config = dict(
    n_head=26,
    n_kv_head=26,
    d_mlp=2240,
    vocab_size=12462,
    norm_place='pre',
    norm_eps=1e-06,
    qk_norm=False,
    init_std_down=0.0,
    lr_mult_o=0.814,
)
MLP neurons of a small language model. Each row is named by its layer, matrix (gate and up: input weights) and neuron, and shows model dimensions 352-479. Each number is 128 + 24 x the weight over its row's rms, rounded and kept within 0 to 255. A neuron's up and down rows have the sign that makes its largest values positive.
After each neuron's rows, "fires on" lists the tokens most often at its 100 highest values on Wikipedia text that the model never trained on. A number after a token or word is its count.

L5.gate1624 [104 133 142 136 135 119 134 132 122 101 120 117  92 162 106 142 125 155  63 111 159 105 103 119 136 118 108 125  87 133 150 137 150 102 150 146 114 137 108 139 132 161 109 133 114  95  93 109 111 109 120 131 113 146 136 129 106 131  83 117 159 120 113 159 151  98 113 112 170 131 129 127 105 130 150 133 132 144  90 159 150 136 119 149 151 132 101 143 132 107  85 111 129 109 199 120 154  96 143  87 149  82 119 168 140 123 111 164 139 114 112 135 157 139 139 129 134 120 113 122  96 152 144 151 146 138 127 149]
L5.up1624 [158  87 170 142 101 120 143  88 146 128 122 117 119 147 107 113 104 172 135 139 135 117 151 139 148 141 131 120 151 134 130 110 121 123 153 107 137  87 137 112 118 172 162 124 132 168 122 146 185 104 187 174 120 100 154 119 142 144 145 135 146 119 118 161 103 125 155 156 186 145 159 104 113 150 153 102 143 117 125  85 139 156 110  95 143 170 161 132  73 159 127  98 120  89 100 147 160 125 170 138 144  91 141 112 108 104 103 141 117 190 153 127 108 130 118 133 123 136 146 120 118 154 147 161 141 158 100 136]
fires on: "," 35, " of" 13, " (" 10, " by" 6, " on" 6, " H" 4

L5.gate2218 [130 114  97 113 120 156 145 160  84 137 141 114 137 117 135  74 119 150 196 133 128 118 138 101 103 111 187  82 154 154 109  78 134 142 133 134 148 141 149 124 148 143 142 175 123  68 168 111 116 120 119 115 146 116 129 130 139 118  81 146 138  95 139 146 122 118 130 159 109 145 133 113 129  71 171 131 145 144 129 121 117 130  89 176 108 119 123 122  92 129  99 160 153 156 131 104 157  84 114  91 150  88 141 123 156 119 124 115 123  81 135 113 114 125 140 140 154 156 132 104 146 116 119 149 160 132 164 153]
L5.up2218 [106  98 125 147 114 108 155 107 111 154  90 124 122 137 146  96 155 149 154 133 122 129 146  79 149 158  89 132 134 156 130 144 167 120 105 128 146 123 112 148 154 122 168 118 120 101 132 132  85 140 102 123 144 122 138 123 151 142 122 139 117 131 131 152 141 148 125 116  96 120 167 162 149 156  95 110  80 125 139  83 136 133  81 137 161 104 147 143 150 122 132 159 135 144 156 137 137 140 155 165 154  71  89 141 148 123 120 147 132 125  94 134 128 165 139 115 143 129  97 124 170 130 139 131 173 142 143 115]
fires on: "," 93

L5.gate1937 [149 152 114 180 147  94 144 131 160  85 100 141 135 108 144 108 127 150 134 127 131 118  95 133 100 102  97 131 108 114 120 138 127 122 111 108 131 136 142 119 123 172 131 166 152 107  97 159 145 114 128 185 132  95 168 152 127 154 157 119 113 135 107 124 151 154 108 104  93 116 134 108 118 102 143 160 134 104 185  91 113  73 166 101  92 159  89  67 135 136  99 126 124 159 168 118 127 143 120 130  99 115 178 144 159 104 106 132 111 135 142 134  75 156 107 134 139 123 112 125  70 124 134  96 142 126 129  72]
L5.up1937 [150 138 135 114 119 115 127 135  84 102 119  99 105 191 180 142 144 107  87 114 140 133 191 146 181 153 127 129 118 102 171 132 146 118 172 120 128 146 119 100 164 161 114 147 121 165 127 123 132 148 143 183 108 113 161 148 136 124  99 108 162 113 170 149 100 110 141 158 106 114 135 142 155 136  70 113  98 130 117 137 139 168 115 123 127 115 143 115  98 116 141 190 172 180 126 111 130  86 109  98 127 152 163 139 136 155 123 128 144 153 160 129 151 146 114 138 118 135 106 146 128  71 157 121 124 140 139 124]
fires on: " a" 15, " with" 13, " has" 11, " have" 8, " h" 8

L5.gate700 [136 123 110  98 140 130 100  84 134 119 135 120 136 135 121 112 157 146 166 174  98 147 127 130 138 125 144 135 158 110 128  97 166 126 135 123 123 162 129  90  94 162 133 134 121 153 144  95 105 144 140 122 151  94 121 138 114 116 129 148 118 124  99 121 125 165 139  72 109 106 105 136 109 100 136 154 157 116 110 132 111 136 132 131 117 151 118 117 137 120  90  94 162 136  97 107 136 152 157 142 124 139 132 137 119 155 131 164 136 149 163 130  81 124 129 132 140 113  79 150  85 158 155 143 174 122 119 137]
L5.up700 [131 146  99 128  74 121 141  70 126 124 130 168 106 132 131 125  80 111 151 139 118 123 129 174 102 160 139 139 158 167 121 103 131 140 131 123 136 108 142 135 151 157  97 133 119 154 103 118 156 131 122 120  97 130  99 119 122 116 124 142 101 147 138 113 110 156 146  97 174 143 121 104  75 117 118 119 146 137 153 100 123 149 155 124 147 147 133 126 126 124  98  99 170 123 135 119 138  64 173 133 168 111 119 104  90 126 167  89 140 148 143 130 137 137 111 164 139 133 139 134 128 113 109 164 129 156 102  91]
fires on: " to" 49, "," 16, " and" 14, " of" 6

L5.gate161 [144 125 121 116 137 116 147 120 120 130 145 116 150  90 155 108 144 111 115 108  98 139 155 150 117 167 135 103 172 110 107 146 136 126 123 175 166 123 123 123 164 140 169 140  99  86 140 149 108 143 165  95 141 152 125  90 176 114 106 113  93 119 117 108 151 135 161  72 135 114 147 105  86 126 163  93 138 145 136  99  98 138 100 153 122 119 144 138 127 120  97 136 174 178 146 115 125 109  96  73 137 107 120 102 102 138 120 175  90 134 125 144 134 126 128  99 118 152 109 118 128 137 122 115 123 119 147 128]
L5.up161 [ 89  93 148 149 135 110 150 102 157 131 146 117 143 115  77  89 113 112 127 136  84 101 110 139 132 112 141 116 129 123 147 135  93 140 113 101 186 122 155 107 119 155 144 159 100  76 138 115 109 108 135 114 154 130 145 130 147  79 150 133  83 121 101 125 184 121 101 119  63 108  88 170 136 102 183 153 134 114  97 115 131 120 133 145 105 129 105 101 117 138 117 153 130 112 125 124 139 136 126 114 138 135 104 148 154 134 155 133 162  98 111  94 110 141  83 137 103 124  97 150 124 111 127 149 147 174 143 124]
fires on: " and" 38, "," 37, " to" 9, " by" 6

L5.gate1101 [113 127 142 135 125 158 144  72 151 101 142 104 136 141  62  98 124 117 106 144  89  92 136 147 160 101 117  94  77 122 101 155 155 164 133 135 105 121 153 167 140 110  88 130  80 144 131 100 101 122 144 145 102 163 108 148 167 124 119 130 142 188 146 144 153 111 105 155  83 141 146 103 144 101 145 104 152  96 103 177 158 138 162 126 137 169 124 148 147 120 142  93 159 136 128 113 134 138 140 112 146 148 142 147 139  51 131  91  89 118 115 164 141 103  92 174 114 145 118  96 130 153 143 145 120 145  98 138]
L5.up1101 [148 106 128  99  90 143 155 152 124 151 122  93 113 137 109  99 153 107 113 145 109 126 163 112 131 127 148  99 138 123 147 139 134 121 110 132 106 106 118 121 128 122 136 136  95  91 159 113 116 114 118  87 122  91 128 117  70 121 117 111 104 132 111 117 104 126 118  91 173  91  98 128 159  91 103 112 164 139 107 157 123  87 161 130 120 125 105 136 132 142  94 105 118  93 113  72 132 127 143 141 145 145  82 111 142 142 156  96 115 104 105 127 170  85 137 133 109 136  87 125 125 145 124 147 146 126 124 128]
fires on: "," 93

L5.gate1823 [143  97 105 152 132 135 107 134 122 124 150 142 125 167 144 149 139 145 114 133 128 127 116  88 157 117 153  91 118 122 130 148 119 149 120 103 133 128  88 161 143 101 128 121 113 111 161 120 114 100 149  91 128 133  93 134 157 118 119 126 121 135 155 154 137 109 142 133 160 136 113 140 130 124 139 100 119  99 135  77 122 140 121 117 161 146 105 171 134 121 116 110 148 145 132 115 131 158  92 104  92 117 116 150 129 115 137  83 101 130 154 121  94 123 133 152 155  93 147  92 144  98  96 126 120 135 135 129]
L5.up1823 [156 138 172 146 112 111 162 123 137 122 139  74  93 153  77 108 165  90 107 142 165  87  86 138 132 139 147  64 169 153 141 120 145 149  81 103 130 132 156 128 121 141 147 141 106  93 147 136 122 105 133 132 133 118 121 104 187  99 125 128 126 125 136 152 136 110  75 138 180  92 119 108 103 142 149 137  92 140 104 130 123 120 143 123 127  95 105 129  99 177 121 126 147 127 178 154 116 131 115 140 105  96 114 110 134 121 134 158 141 138 127 137 130 132 110  99 153 130 121  99 144 138  98 118 145 150 125 101]
fires on: "," 28, "1" 8, "3" 6, "2" 5, "9" 4, " m" 4

L5.gate1910 [114 161  91 138 117 124  73 124 150 112 157 104  90 113 129 128 149 177 151  87 138 143 132 150  90 132  77 139 122 100 112 122 145 133 129 134 123 147 156 104 169 133 164 151 103 113 144 102 114 131 133 138 125 119 107 123 105  92  77 127 141 118 131 133 160 161 114 122 125  95 152 156 103 113 141 117  91 105 119  87 152 107  99 101 133 108  81 126  99 103 110 106 110 125 133 125 123 116 137  75 148 163  93 153 138  98 110 112 153 127 140 141 161 120 115 127 127 174 150 139 107 130  98 144 132 170  85 116]
L5.up1910 [ 71 125 131 125 146 131 108 137 131 123 134 138 162 190 124 118  70 153 161 126  93 122 146 119 125  94  96 138 141 160 137 149 123 142 152  96 124 127 128 130 152 135 101 146 129 115 120 104 147 114 107 119 171 118 131 101  98 128  78 135 151 136 149 145 126 149 142 134 126  88 102 148  90  92 114 136 155 178  88  80 106 100 144  88 164 127 153 147 123  82  55  95 116  91 108 131 109 121 130 107 122 112 118 136 123 145 171  82 116 112 109 123 167 151 128 106 124 185 132 115 131 139 104 151 131  90 124 130]
fires on: " and" 30, " most" 14, "," 11, " to" 6, "ly" 6, " or" 5

L5.gate401 [106 145 136 159 152 114 136 124 143 163 119 135 127 100 131 146 105 110 129 175 117 131 138 134 129 101 136 127 163 127 119 126 123 151 120 164 132 152 108 154 134 116 170 158 117  76  85 110 143 115 141 139 112 187 106 149  68 133 141 143 122  96 119 139 121 169 124 114 164  94 150 113 177 130 152 116 110 115 111 136  84 152 152 123 111 132 103 134 149 140 119 146 153 165 125 133 127 144  82 107 123 131 113 100 138 146 130 112 134 138  98 184 126 172 165 141 177 162 110 103  92 117 132 123  50  95 142 102]
L5.up401 [120 122 108 120 115 117 122  89 120 114 145 131 126 131 147 104 106 117 164 131 118  87 103 107 132 168  91 119 138 109 149  99 107 131 146 141 176 134 158 160 146 192  99 125 130 122  89  85 142 131 104  99 130 149 108 156 142 145 121 122  54 112 129 122 121 137 142 123 106 145 133 120 144 141 147  79 123 128 147 175  76 136 134 128 118 139 157  62 106 134 113 149 116 116 115 127 136 109 127 108 164 143 131 113 136 130 172 124 107 172 120 129 145 161 131 112 128 132 111  94 103 133 114 182  99 118 155 128]
fires on: " the" 37, " with" 15, " |" 9, "-" 4

L5.gate1734 [ 95 105 124 115 141 114 130 120 159 111  92 111 146 108 141 113 110 114 176 182 141 148 164  81 144 103 136 139 164 146 131 147 133 146 105 168 164 131 156 113 145 137 148 148 149 121 112 156 134 173 113 139 177 122 118 131 123 136  72 114 129 136 131 102 103 113 137 162 112 136 112 144 139 128 134 155 145 142  90 114 106 131 147 148 155 121 143 126 133  71 110 168 149 161 149 119 118 101 113  98 142  71 120 175 204  95 137 112 131 114  71 129 139 145 133 111 104 136 163 116 117  91 132 145 169 150 120 144]
L5.up1734 [125 131 134 137 137 126 163 109 148 125 131 131 130 110 127  90 134 129 162 143  83  93 182 129 151  99 147 131 157 130 131 145 137 111 106 149 116 113 132 107 114 145 110 164 132 118 138 164 112 118 127 163 134 140 108  91 179 147 124 151 136 119 124 127 149 105 119 139 127 200 138  73 169 142 104 190 175 112 115 121 190 142 126 114 132 118 122 108 136 102 156 168 146  99 164 150 132 131 116 116 170 119 106 137 136 138 154 156 153  58 101  97 134 170 144 148  92 107 108 101 199 119 112 145 125 167 140 178]
fires on: "," 67, " (" 13, ")," 5, " and" 4

L5.gate785 [152 140 120 145 135 106 193 189 195 135  98 125 152 138 124 122 121 118 120 127 152 139  93 149 170 155  87 105 119 125  98 114 137 133 154 137 172 131 171 123 112 110 145 160 109 104 121  81 137 140 120  77 134 154 131 149 153  88 111 104 123 101 109  97 125 105 135 142 128 124 125 143 134 143 107 120 113 100 114 147 146 160 135 105  99 118 125 126 144 139 101 131 141 125 163 114 158 108 131 140 107  91  86 138 135 140 151 116 139 110 122  97 152 117 153 143 151 196 120  78 106 134 137 142 110 106  93 123]
L5.up785 [134 131 102 132  87 161 130  91 123 109 141 165 173 126 121 130  92 133 154 175 151 165 121 131 150 121  90 157 133 120 122 143 101 102 121 126 106 141 137 115 151 131 112 138 175  73 111 115  83 143 127 131 154 121 118  81 172 155 112 154 119 100 103 139 121 180 177 109 160 114 145 125 129 150 135 146 133 110 106 129 106 110 123 103 110  76  96 104 102 146 129 153 108 141 106 166 132 148 111 125 122  93 158 114 136 106 156 141 146 152 103 175 126 137 151 140 158 142 153 133 122  86 116 132 130  77 177 101]
fires on: " the" 60, " National" 5, " " 5

L5.gate903 [168 158 156 154 130  70 166  98 149 161 124  97 103 132 118 132 162  98 121 133 112 147 133 112 145 150 151 103 124 129 101 121 129 153 175 127 149 184 105 191 117 131 138 120 127 122 128 111 145 147 152 113 176 147 126  75 151 148 139 104  93 100 134 157 144 114 101 109 173 135 120 168 128 161 132 112 106 110 111 121 125 120 109  88 122 150  98 129 170 114 116 131 134 119 125 126 144 119 140 135 143 143 101 110 150 159 132 115 121 107 121 114  86 130 159 134 152 175 147 114 127 117  97  98 162 152 129 125]
L5.up903 [ 92 153 119 115 120 154  98 120 136 127 108 157 100 115 152  85 127  94 105 135 125 126 125 130 145 145 105 154 117 125 140 120 163 185 110  94 104 120  93 161 132  85 143 155 126 131 115 129 133 158 163 132 143 165 156 113 127  69 156 170  98 124 172 140 122 144 139  83 120 120 147 159 138 126 143 142 127 121 105 123 111 121 115 150 145 154 113 144 144 170  60 127 103 156 109 107 141 115 164 140 121 168 128 124 122 110 123 107 143 135 146 117 131 118 113 108 152 104 114 155 105 158 145 140 113  97 121 103]
fires on: " and" 30, " from" 18, "." 11, " to" 9, " an" 6, " their" 4

L5.gate1659 [131 138 108  89 138 116 127 125 136 122 138 122 119 104 111 134 124 147  99  91 118 110 108  81 128 125 178 153 126  91 167 119  79 112 144 137 122 140 119 118  93 111 120 144 141 101 133 158 161 127 140 125 140 155 123 181 119 144 123 122 130 150 103 148 154 137 111 155 122 101 124 137 173 114 128 117 166 102 120 110 128 160 120 112 109 135 119 105 139 103  91 116 100 143 136 142 154 126 115 152 126 121 131 118 157 119 135 154  99 151 121 105 117 105 115 115 113 116 151 132 158 127  68 189 130 123 157 139]
L5.up1659 [161 134 118 108 124 116  48 124 110 112 152  99 108 143 105 101 112 150 178 104 172 165 104 173  99 148 151 161 143 103 135 149  71 121 134 115  89  91 121 158 114 149 123 130 142 121 137 126 164 122 134 131 141 173 157 164 193 139 125 126 141 106 105 104  96 141 135 165 107 107 171 142 114  78 126 158 163 113 146 147 179 139 127 145 132 127 133 129  89  96 100 106 157 123 150  66 124 114 143 136 124 157 148 117  97 116 108 117 116 139  90 128 104 128  92 109 136 138 118 182 130 124 147 160 120 139 166 123]
fires on: " |" 23, "." 20, " Samuel" 5, " E" 4, "=" 4

L5.gate1515 [ 99  86 132 166 142 148 157 108 150 105 130 103 155 138 126 118  82 156 120 159 140 131 129 139 149 180 128 123 162 122 135 157 144 188 119 153 116 104 125 145 171 160 126 135 128 113  91  92 160 140 154 130 106  89 122 114 149 106 125 107  93 108 142 131 116  89 137 108  85 150 111  78  92 113 120 119 127 127 150 118 138 115  90 146 166 148 136 193  95 129 100 147  97 132 102 120 119  80 167 132 171 110 163 106 123 100 141 126  97 124 110 144 144 130 116 154  78 133 117 117 120  96 105 170 129 116 148 138]
L5.up1515 [148 135  93 104 116 115 153 119 122 129 130 109 124 138 107 116 118 100 178 159 153 141 103 123 133 162 144 124 105 120 133 107 146 141 119 104 111 125 120 129  97 131 112  69 126 142 128  91 136 138 118 149 141 111 135 151 148 124 133 137 105 120 136 168 109  91  59 107 137 136  93 128 114 138 103  97 159 152  93 154 113 135 151 146  92 152 167 153 159  79  91 120  97 117 137 132 103 133 160  95 135 109 119 106 114 113 167 155 149  84 139 122 140  89 113 138 133  71 123 155  98 140 121 155 126 115 127 119]
fires on: "," 23, " a" 14, " very" 6, " not" 5, " He" 4

L5.gate1137 [130 148 136 133  80 144 143  73 119 140  88 103 109 143 116 149 108 196 122 147 129 124 148 122 131 144 136 134 136  84 137 128 163 133 149 131 147 117 133 117 134 149 184 145 114 128 145 117 124 112  85 124 110 176 109 136 125 143 160 180  95 169 150 177 201 160 121 137 129 102 117 158  78 165 107 111 135 123  82 116 115 119 147  99 138 155 155 106 101 145 180 165 100 138 107  97 154 118 130 161 129 120 137 112 122 118 137 121  90 113 126 131  87 151 143 121 127 123 101 118 127 131 157 121 128 132  84 164]
L5.up1137 [116 168 119 144 102 109  92  92 116 146 145 108 123  90 110  93 121 134 163 156 141 125 188 105 109 125 141 154 131 108 170 142 137 121 147 136  98  87 151 153  92 121 164 122 165  80 139  68 134 115 115  90 139 126 136 128 164 154 137 115 157 124 141 109 129 174 108 110 125  81 113 116 143 126 111  92 131 118 139  81 136 130 179 143 137 174 156 145 126 114 133 129 115 130 136 110 125 110 137  82 137 155 126 166 102 112 126 122 133 104 142  99 132  84 158 171 104 114 133 134 188  87 140 171  94  97 137  93]
fires on: "," 39, "." 10, " which" 8, " was" 5, " as" 4, " For" 4

L5.gate1319 [108 136 123 133 140 115 112 133 139  90  98 138 112 109  84 148 133  96 126 147 140 124 150 135 148 158 171 117 155 194 153  96 147 112 144 118 155 118 158 183 100 124 109 110 139 127 157 136 142 159 134 140 150 151 129 142 146 115 134  95 180 105 116 192 181 154 137 155 144 136 132 131 118 103 149 100 149 125 128 102 143 167 136 122 129 133 114 135 131 119 162  85 149 144 114 100 103 146 132 101 138 136 130  97 147 122 117 159 116  93 143 165 110 131 142 170 112  90 130 143 124 144 146 135 117 104 145 152]
L5.up1319 [126  78  91 127 133 114  78 144 102 156  92 131 161 102 154 129 131  83 138 119 170 128 125 130 146 163 111 113 107 143  90  99 153 125 135 130 161 158 137 136  94 122 135 140 102 103 128 109 129 100 129  52 209 134 149 159  84 103  70 113 123 129 169 122 137 153 124 145 123 134 170 141  99  91 158 132  91 121 106 146 128 147  78 116 159 138 143  86 121 137 147 123 155 164 121 123 105 166 172 130 139 117 146 119 108  98  91 152 158  87 106 211 157 112 118 121 112 105 102 117 129  99 117 100 151 111  71 117]
fires on: "." 66, "," 5

L5.gate1243 [144 122 138 136 129  84 113 133  96 142 132 106 107 117 125 136 138 156 160 172 210 117 117 135 119  96 139 159 115 161 146 121 143 137 172 165 105 173 125 129 166 147 141 133 128 101 106 138 128 150 118 112 115  91 151 111 189 130 112 101 134 160 137 136 160 134 127 151 127 163 124 123 160 144 159 139 134 168  73 128 114 167 165 144 172 148 108 126 103 106 110 115 171 142 114  96 140 164 125 119 204  86 105 187 136 153 117 127 156 146 120 178 123 152 148 139 113 123 144  83 120 103 118 173 108 107 120 131]
L5.up1243 [122 102 158 161 100 102 106 147 119  97 131 113 146  93 130  94 110 123  97 136 135 140 126  90 105 169  89 150 135 136 116  90 153 111 137  88 132  90 109  59 126 143 133 147 146 132 184 129 137 155 108 107 156 162 133 144 150 123 116  85 104 157 112 113 139 123 110 125  94 117 114 102 112  86 115 150 149 141 104  99 142 134 105 120 124 133 154  93 139 127 116 125  96 117 112 180 121 155 127 118 111 111 142 132 145 128 170 120 115 152 111 144 129 137 156 137 109 112  86 132 124 118 147 165 194 127 202 132]
fires on: "," 63, " which" 13, " currently" 6, ")," 5, ")" 4

L5.gate1526 [134 139 115 132 105 161  88 154 162 123  71  90 155 105 118 164  98 112 181 120 135 158 150 125 110 103 115 103 159  84 139 137 115 130 121 147 100 116 129 184 143 155 180 109 128 103 137 138 101 163 156 137 160  84 179 148 127 136 134 120 135 116 163 176 110 130 143 127 169 123 120 139  86  90 102 134 151 145 131 146 127 116 143 127 136 149 146 118 182 112  95 115 125 132 102 153 117 134 153 134  91 167 132 135 157  44 136 124 109 107 142  86 121 116  93 180 129 155 126 154 134  99 122 165 122 146 142 113]
L5.up1526 [132 111  91 133 128 134 136  98 131 122 142 135 139 108 107 138 120 140 115 130 110  90 143 116 120  99 174 145 188 124  88 146 143 117 129  92 151 104 155 135 103 109 135 109 119 154 113 144 129 142 125 150  99 128 118 157 126 129 139 156  87 140 118 125 142 148 179 112  84 155 122 142 126 102 131 113  82 105  92  92 122 110 134 137 158 145  92 137 103  89 130 116 144 130 112 137 123 172 123 118 104 114 120 101 146 139 156 132 128 213 136 125 166 154 142 150  92 104 140 174 124 131 163 129 142 118 142 122]
fires on: " |" 36, " " 9, ";" 8, " (" 7, "." 5

L5.gate715 [ 93 172 114 180 121 141 121 148 146 134 122 114 127 101 113 119 135 162 146 163 147 131 104  84 126 153 104 181 143 167 112 124 146 141 147 119 161 124 155 140 139 174 150 121 110  93 132 107 138 132 119 141 128 113 144 160 145  91 124 125 168  97 142 100 140 108 117 158 124 118 174 138 155 153 148 107 131 113 124 133 139 159 137 124 171 113  99  96 160 124 117  96 131 144 179  99 154 104 162 119  71 171  79 133  92  94 141 122 118 139 132  99 124 113 191 127 129 127 111 100 134 144 107 116 116 116 155 129]
L5.up715 [149 139 144 142 142 105 144 112 124 129 130  80 128  97  96  96  98 156  96 154 153 138 114 110 162 149 139 129 140 139 153 125  88 138 138 159  97 106 139 140 131 150 134 163 101 170 138 134 130 118 177 125 151 107 125 163 105 136 167 144 189 144 144 140 102 149 121 133 113 103 115 128 136 153 147 138 155 119  93 129 147 127 170 113 170 114 109 150 159 120 102  74 133 122 134 123 150 120 164 137 108 129 136 126 126 141 130 161 111 177  89 126 165 119 171 114 124 135  89 126 100 126  85 141 119 106 146  96]
fires on: "'s" 23, " his" 20, " the" 9, " its" 5, " their" 5

L5.gate1722 [110 120  96 135  99 131 155 125  93 174 148 127  76 127 127  81 148 167 169 117 111 143 109 164 184 147 131 127 131 110  93  89 131 148 129 118 140 133 130 106 170  93 123 161 128 124 100 148 139 159 103 179 193 127 126 149 150 108 137 106 120 132 122 138 121 167 120 104 139 154 172 188 148 143 145 152 123 117 147 136 100 109 138  70 134  96 141 132 159 166 162 107 142 172 132 165 132 153 153 108 151 148 115 144 131 114 141  89 114 110 113 129 133 128 122 171 142 125 105 214 136 157  85 119 101  88 120  90]
L5.up1722 [112 112 116 128 100  90 139  67  97 117 125 156 134 161 111 121 130 181 158 133 119 125 154 110 165  87 122 141 136 113 145  93  83  94 118 109 176 133 101 123 131 144 148 107 135 121 117 128 188 145 112 132 137 119  88 159 146  61 108 158  61 118 152 121 114 161 138 172 119 107 128 139  94 152 109 136 122 147 130 145 144 141 137 103 122  92 106 132 140 109  65 127 112 131 134 183  97 148 144 133 110 149 134 144 137 115 150 151 141 115 132 144 135 145 140 148 135 178 114 155 105  92 166 120 152 134 161 115]
fires on: " the" 26, "," 23, " States" 6, " and" 6, " to" 4

L5.gate1434 [ 99 153 113 115 115 166 122 136 127 149 148 117  92 113  94 104 115 112 131 132 158 110 145 105 119 149 127 169  93 104 139 106 103 144 136 115  93 130 157 185 110  58 118 134  80  63 122  99 108 156 119 123 104 126 119 169  92 126 119 113 117 147 124 137 116  97 131 111  83 103 115 136 151  90  77 168 156 137 139  93  95 115 133 178 110 141 125 131 150 126  73  88 108 129 104 110 157 144  94  95 109 153 136  97  76 119 130  60 160 158 112 169  70 142 113 112  98 156 117 163 139 130 141 149 157 176 120 158]
L5.up1434 [131 140 150 132 118 123 163 116 106 145 112 163 153  99 136 104 185 126 147 139 152 126  72  50 168 106 154 128 131 131 147 117 127 114 114 168 125  86 117 146 119 144  93 138 139  80 112 136 123 108  85 167 113 134 147 138 145  98  98 135 127  96 122  86 139 141 134 136 164 106  93 136 119 143 148  79 152 162 135 139 110 142 121 138 134 144 119  94 131 111 115 131 109  82 109 107 111 117 132 108 110 151 161 150 163 114 106  93 138  96 118 154 147  90 113 149 120 113  89 112  87 127 116 118 146  85 136 115]
fires on: "\n" 63, " to" 6, "," 5

L5.gate308 [ 98 173 107 101 121 142 124  93 151 142 134 103 131 145 116 141 136 119 129 132 118 113  85 154 112  96 154  77 114 141 113 101 128 121 110 127 141 176 120 141  99  96 174 160  97 130  83 112 170 133 114 131 157 147 129 135 129 111 118 116 136  88  73 119 102  97 127 109 164 117 142 133 134 118 163 122 148  97 102 144  80 148 140 148 151 116 127  96 124 168 124 148 148 138 187 120 126  98 133 136 130 169 103 145 119 151  83 145 150 155  78 150 147 102 140  98 142 126 125 102 175 122 106 107 136 122  86 112]
L5.up308 [130 135 110 116  92 138 144  85  74 112 116 159 115 130 154  62 123 142 138 137 133 138 149  69 190 159 143 124 123 175 118 118 136  83 112 117 156 133 136 121 118 139 140 146 136 111  86 147  82 102  88 154 130 144 113 133 112 136 140 129 130  91 114 111 155 160 130 109 167 106 119 161 137 152 119 133 159 104 125 129 126 102 143 172 135 165 127 131 130  94 165 119  97 115 119 143 125 139 168 162 142 121 183 106 161  97 131 173 118 148 137 129 128 124 107 131 126 224 124 139 167 169 107 163 109  78 106 149]
fires on: " the" 52, " The" 10, " of" 6, "'s" 4, "ouse" 4

L5.gate1481 [167 111 132 168 200 111 136 136 128 130 108 108  72 124 143 133  91 141  95 153 113 161 119 128 146 156 148 154 116 129 130  73 104 112 123  89 110 180 135 146 157 121 130 148 128 129 150 128 181 138 111 167  97 144 131 136 127 134  96  62 123 119 105 114 128 175 135 121 122  93 169 130 143 128 104 119 155 101 127 140 132 148 119 137 108 125 134 145 140 125 126 130  85 178 155  98 109 157  85 193  90 161 131 110 157 133 109  99 102 151 119 109  88 100 114 156 134 134 129  90 165  90 125 167 165 137 122 103]
L5.up1481 [131 146 127 125 120 147 104 148 149 111 109 191 111 116  77 107 144 163 129 126 132 162 123  92 150 161 144 147  95 136 116  95 101 121 148  45 110 143 164 129 134  87 172 123 152  41 115 135 122 120 176 127 137 145 110 142 117 129 104 117 160 135  71 121 119 109 118 131 146 105 134 136 127  74 118 108 111 128 122 123  93 131 164 114 168 137 129 115 110 138 119 140  99 124 173 123  97 134 129  72 159 121 128 112 153 177 146 168 119 126 142 126 138 126  99 114 126 148 126 135 160 176 130 157 115 147 165  94]
fires on: " |" 38, " ." 7, " /" 6, "." 6

L5.gate1957 [125 174 123 123 140 126 151 166 156 111 137 115 120 146 145 128 124 144 119 115 102  84 130 123 121 134 124 106 145 110 148 128 150 136 129 128 117 125 111  93  80 146 119 140 126 172 188 132 178 175 130 112 135 110 146 120 113 128 153 118 107 101 147 106 152 146 118  84 137 111 147 122 145 131 112 132 145 158 135 134  81 133 139 127 110 136 131 154 165 138  73 168 119 148  72 156 120 145 120 185 173 135 159 107 156 138 108 137 115 144 131 120 137 155 118 146 155 181 112 124 145  79 122  89 139 110 152 106]
L5.up1957 [167  85 144 132 154  94 120 143 167 131 124 123 121 162 117 145 131 108 168 114 156 145 162 122  69 126 137 162 118 123 101 117 101 120 148 110 113 138 111 133 142 110 130 163 113 140 146 178  91 155  94 117 143 181 106 117 105 126 126 134 172 107 162 132 146 147  78 134 128 132 159 131 128  99  93 171 166 136 127 120 151 134 129 121 147 150 170 193  66 163 171 124 120 141 172 120 124 109 165 126 108 112 170 110 170 143 145  89 111 106 132 144 136 105 138 139 134 132 122 123 100 147 118 156 121 136 127 126]
fires on: " |" 39, " " 15, " /" 8, " appearances" 4

L5.gate399 [143  67 162 159  87  81 100  98 138 118  96 122  93 142  97 131 169 103 150 114 129  92 130 123 120 142 118 174 119 139  97 125 150 154 114 122  83 116 154 148 103 143  98  78 126 138 133  75 149 102 152 138 127 118 148 138 153 115 124 125 104 101 100 155 126 140 108  94 102 125 111 160  85 145 128 117 121 151 106 107 172 120 101 132 149 167 124 129 156 142 147 117 100  85 158 136 108 115 105 109 121 105 126  81 130 106 162 138 133  79 115 115 122 130 110 116 112 182 151 158 151 158  95 101 142 140 130 138]
L5.up399 [ 90 152 112 133 104 131  88 171 126 115  96 118 125 142 118 145 116 138 131 151 123 128 158 153 123 110  88 179 145 159 159 147 137 156 122 135 146 100 125 139 139 130  84 149  82 151 101 161 140 131 166 132  84 152 151 118 116 181 130 167 129 116 143 185 102 153 123 129  92 162 116 124 147 125 125 127 142 102 123 121 128 150 110 106 149 122 161 107 144 134  80 130 137 109 105 140 155  98 161  84 117 133 127 130  80 106 121 109 148 187 125 117 172 163 156 117 134 166 167 149  97 136 121 101 130 150 148 122]
fires on: " " 49, " \"" 19, " to" 10, "/" 7, " and" 6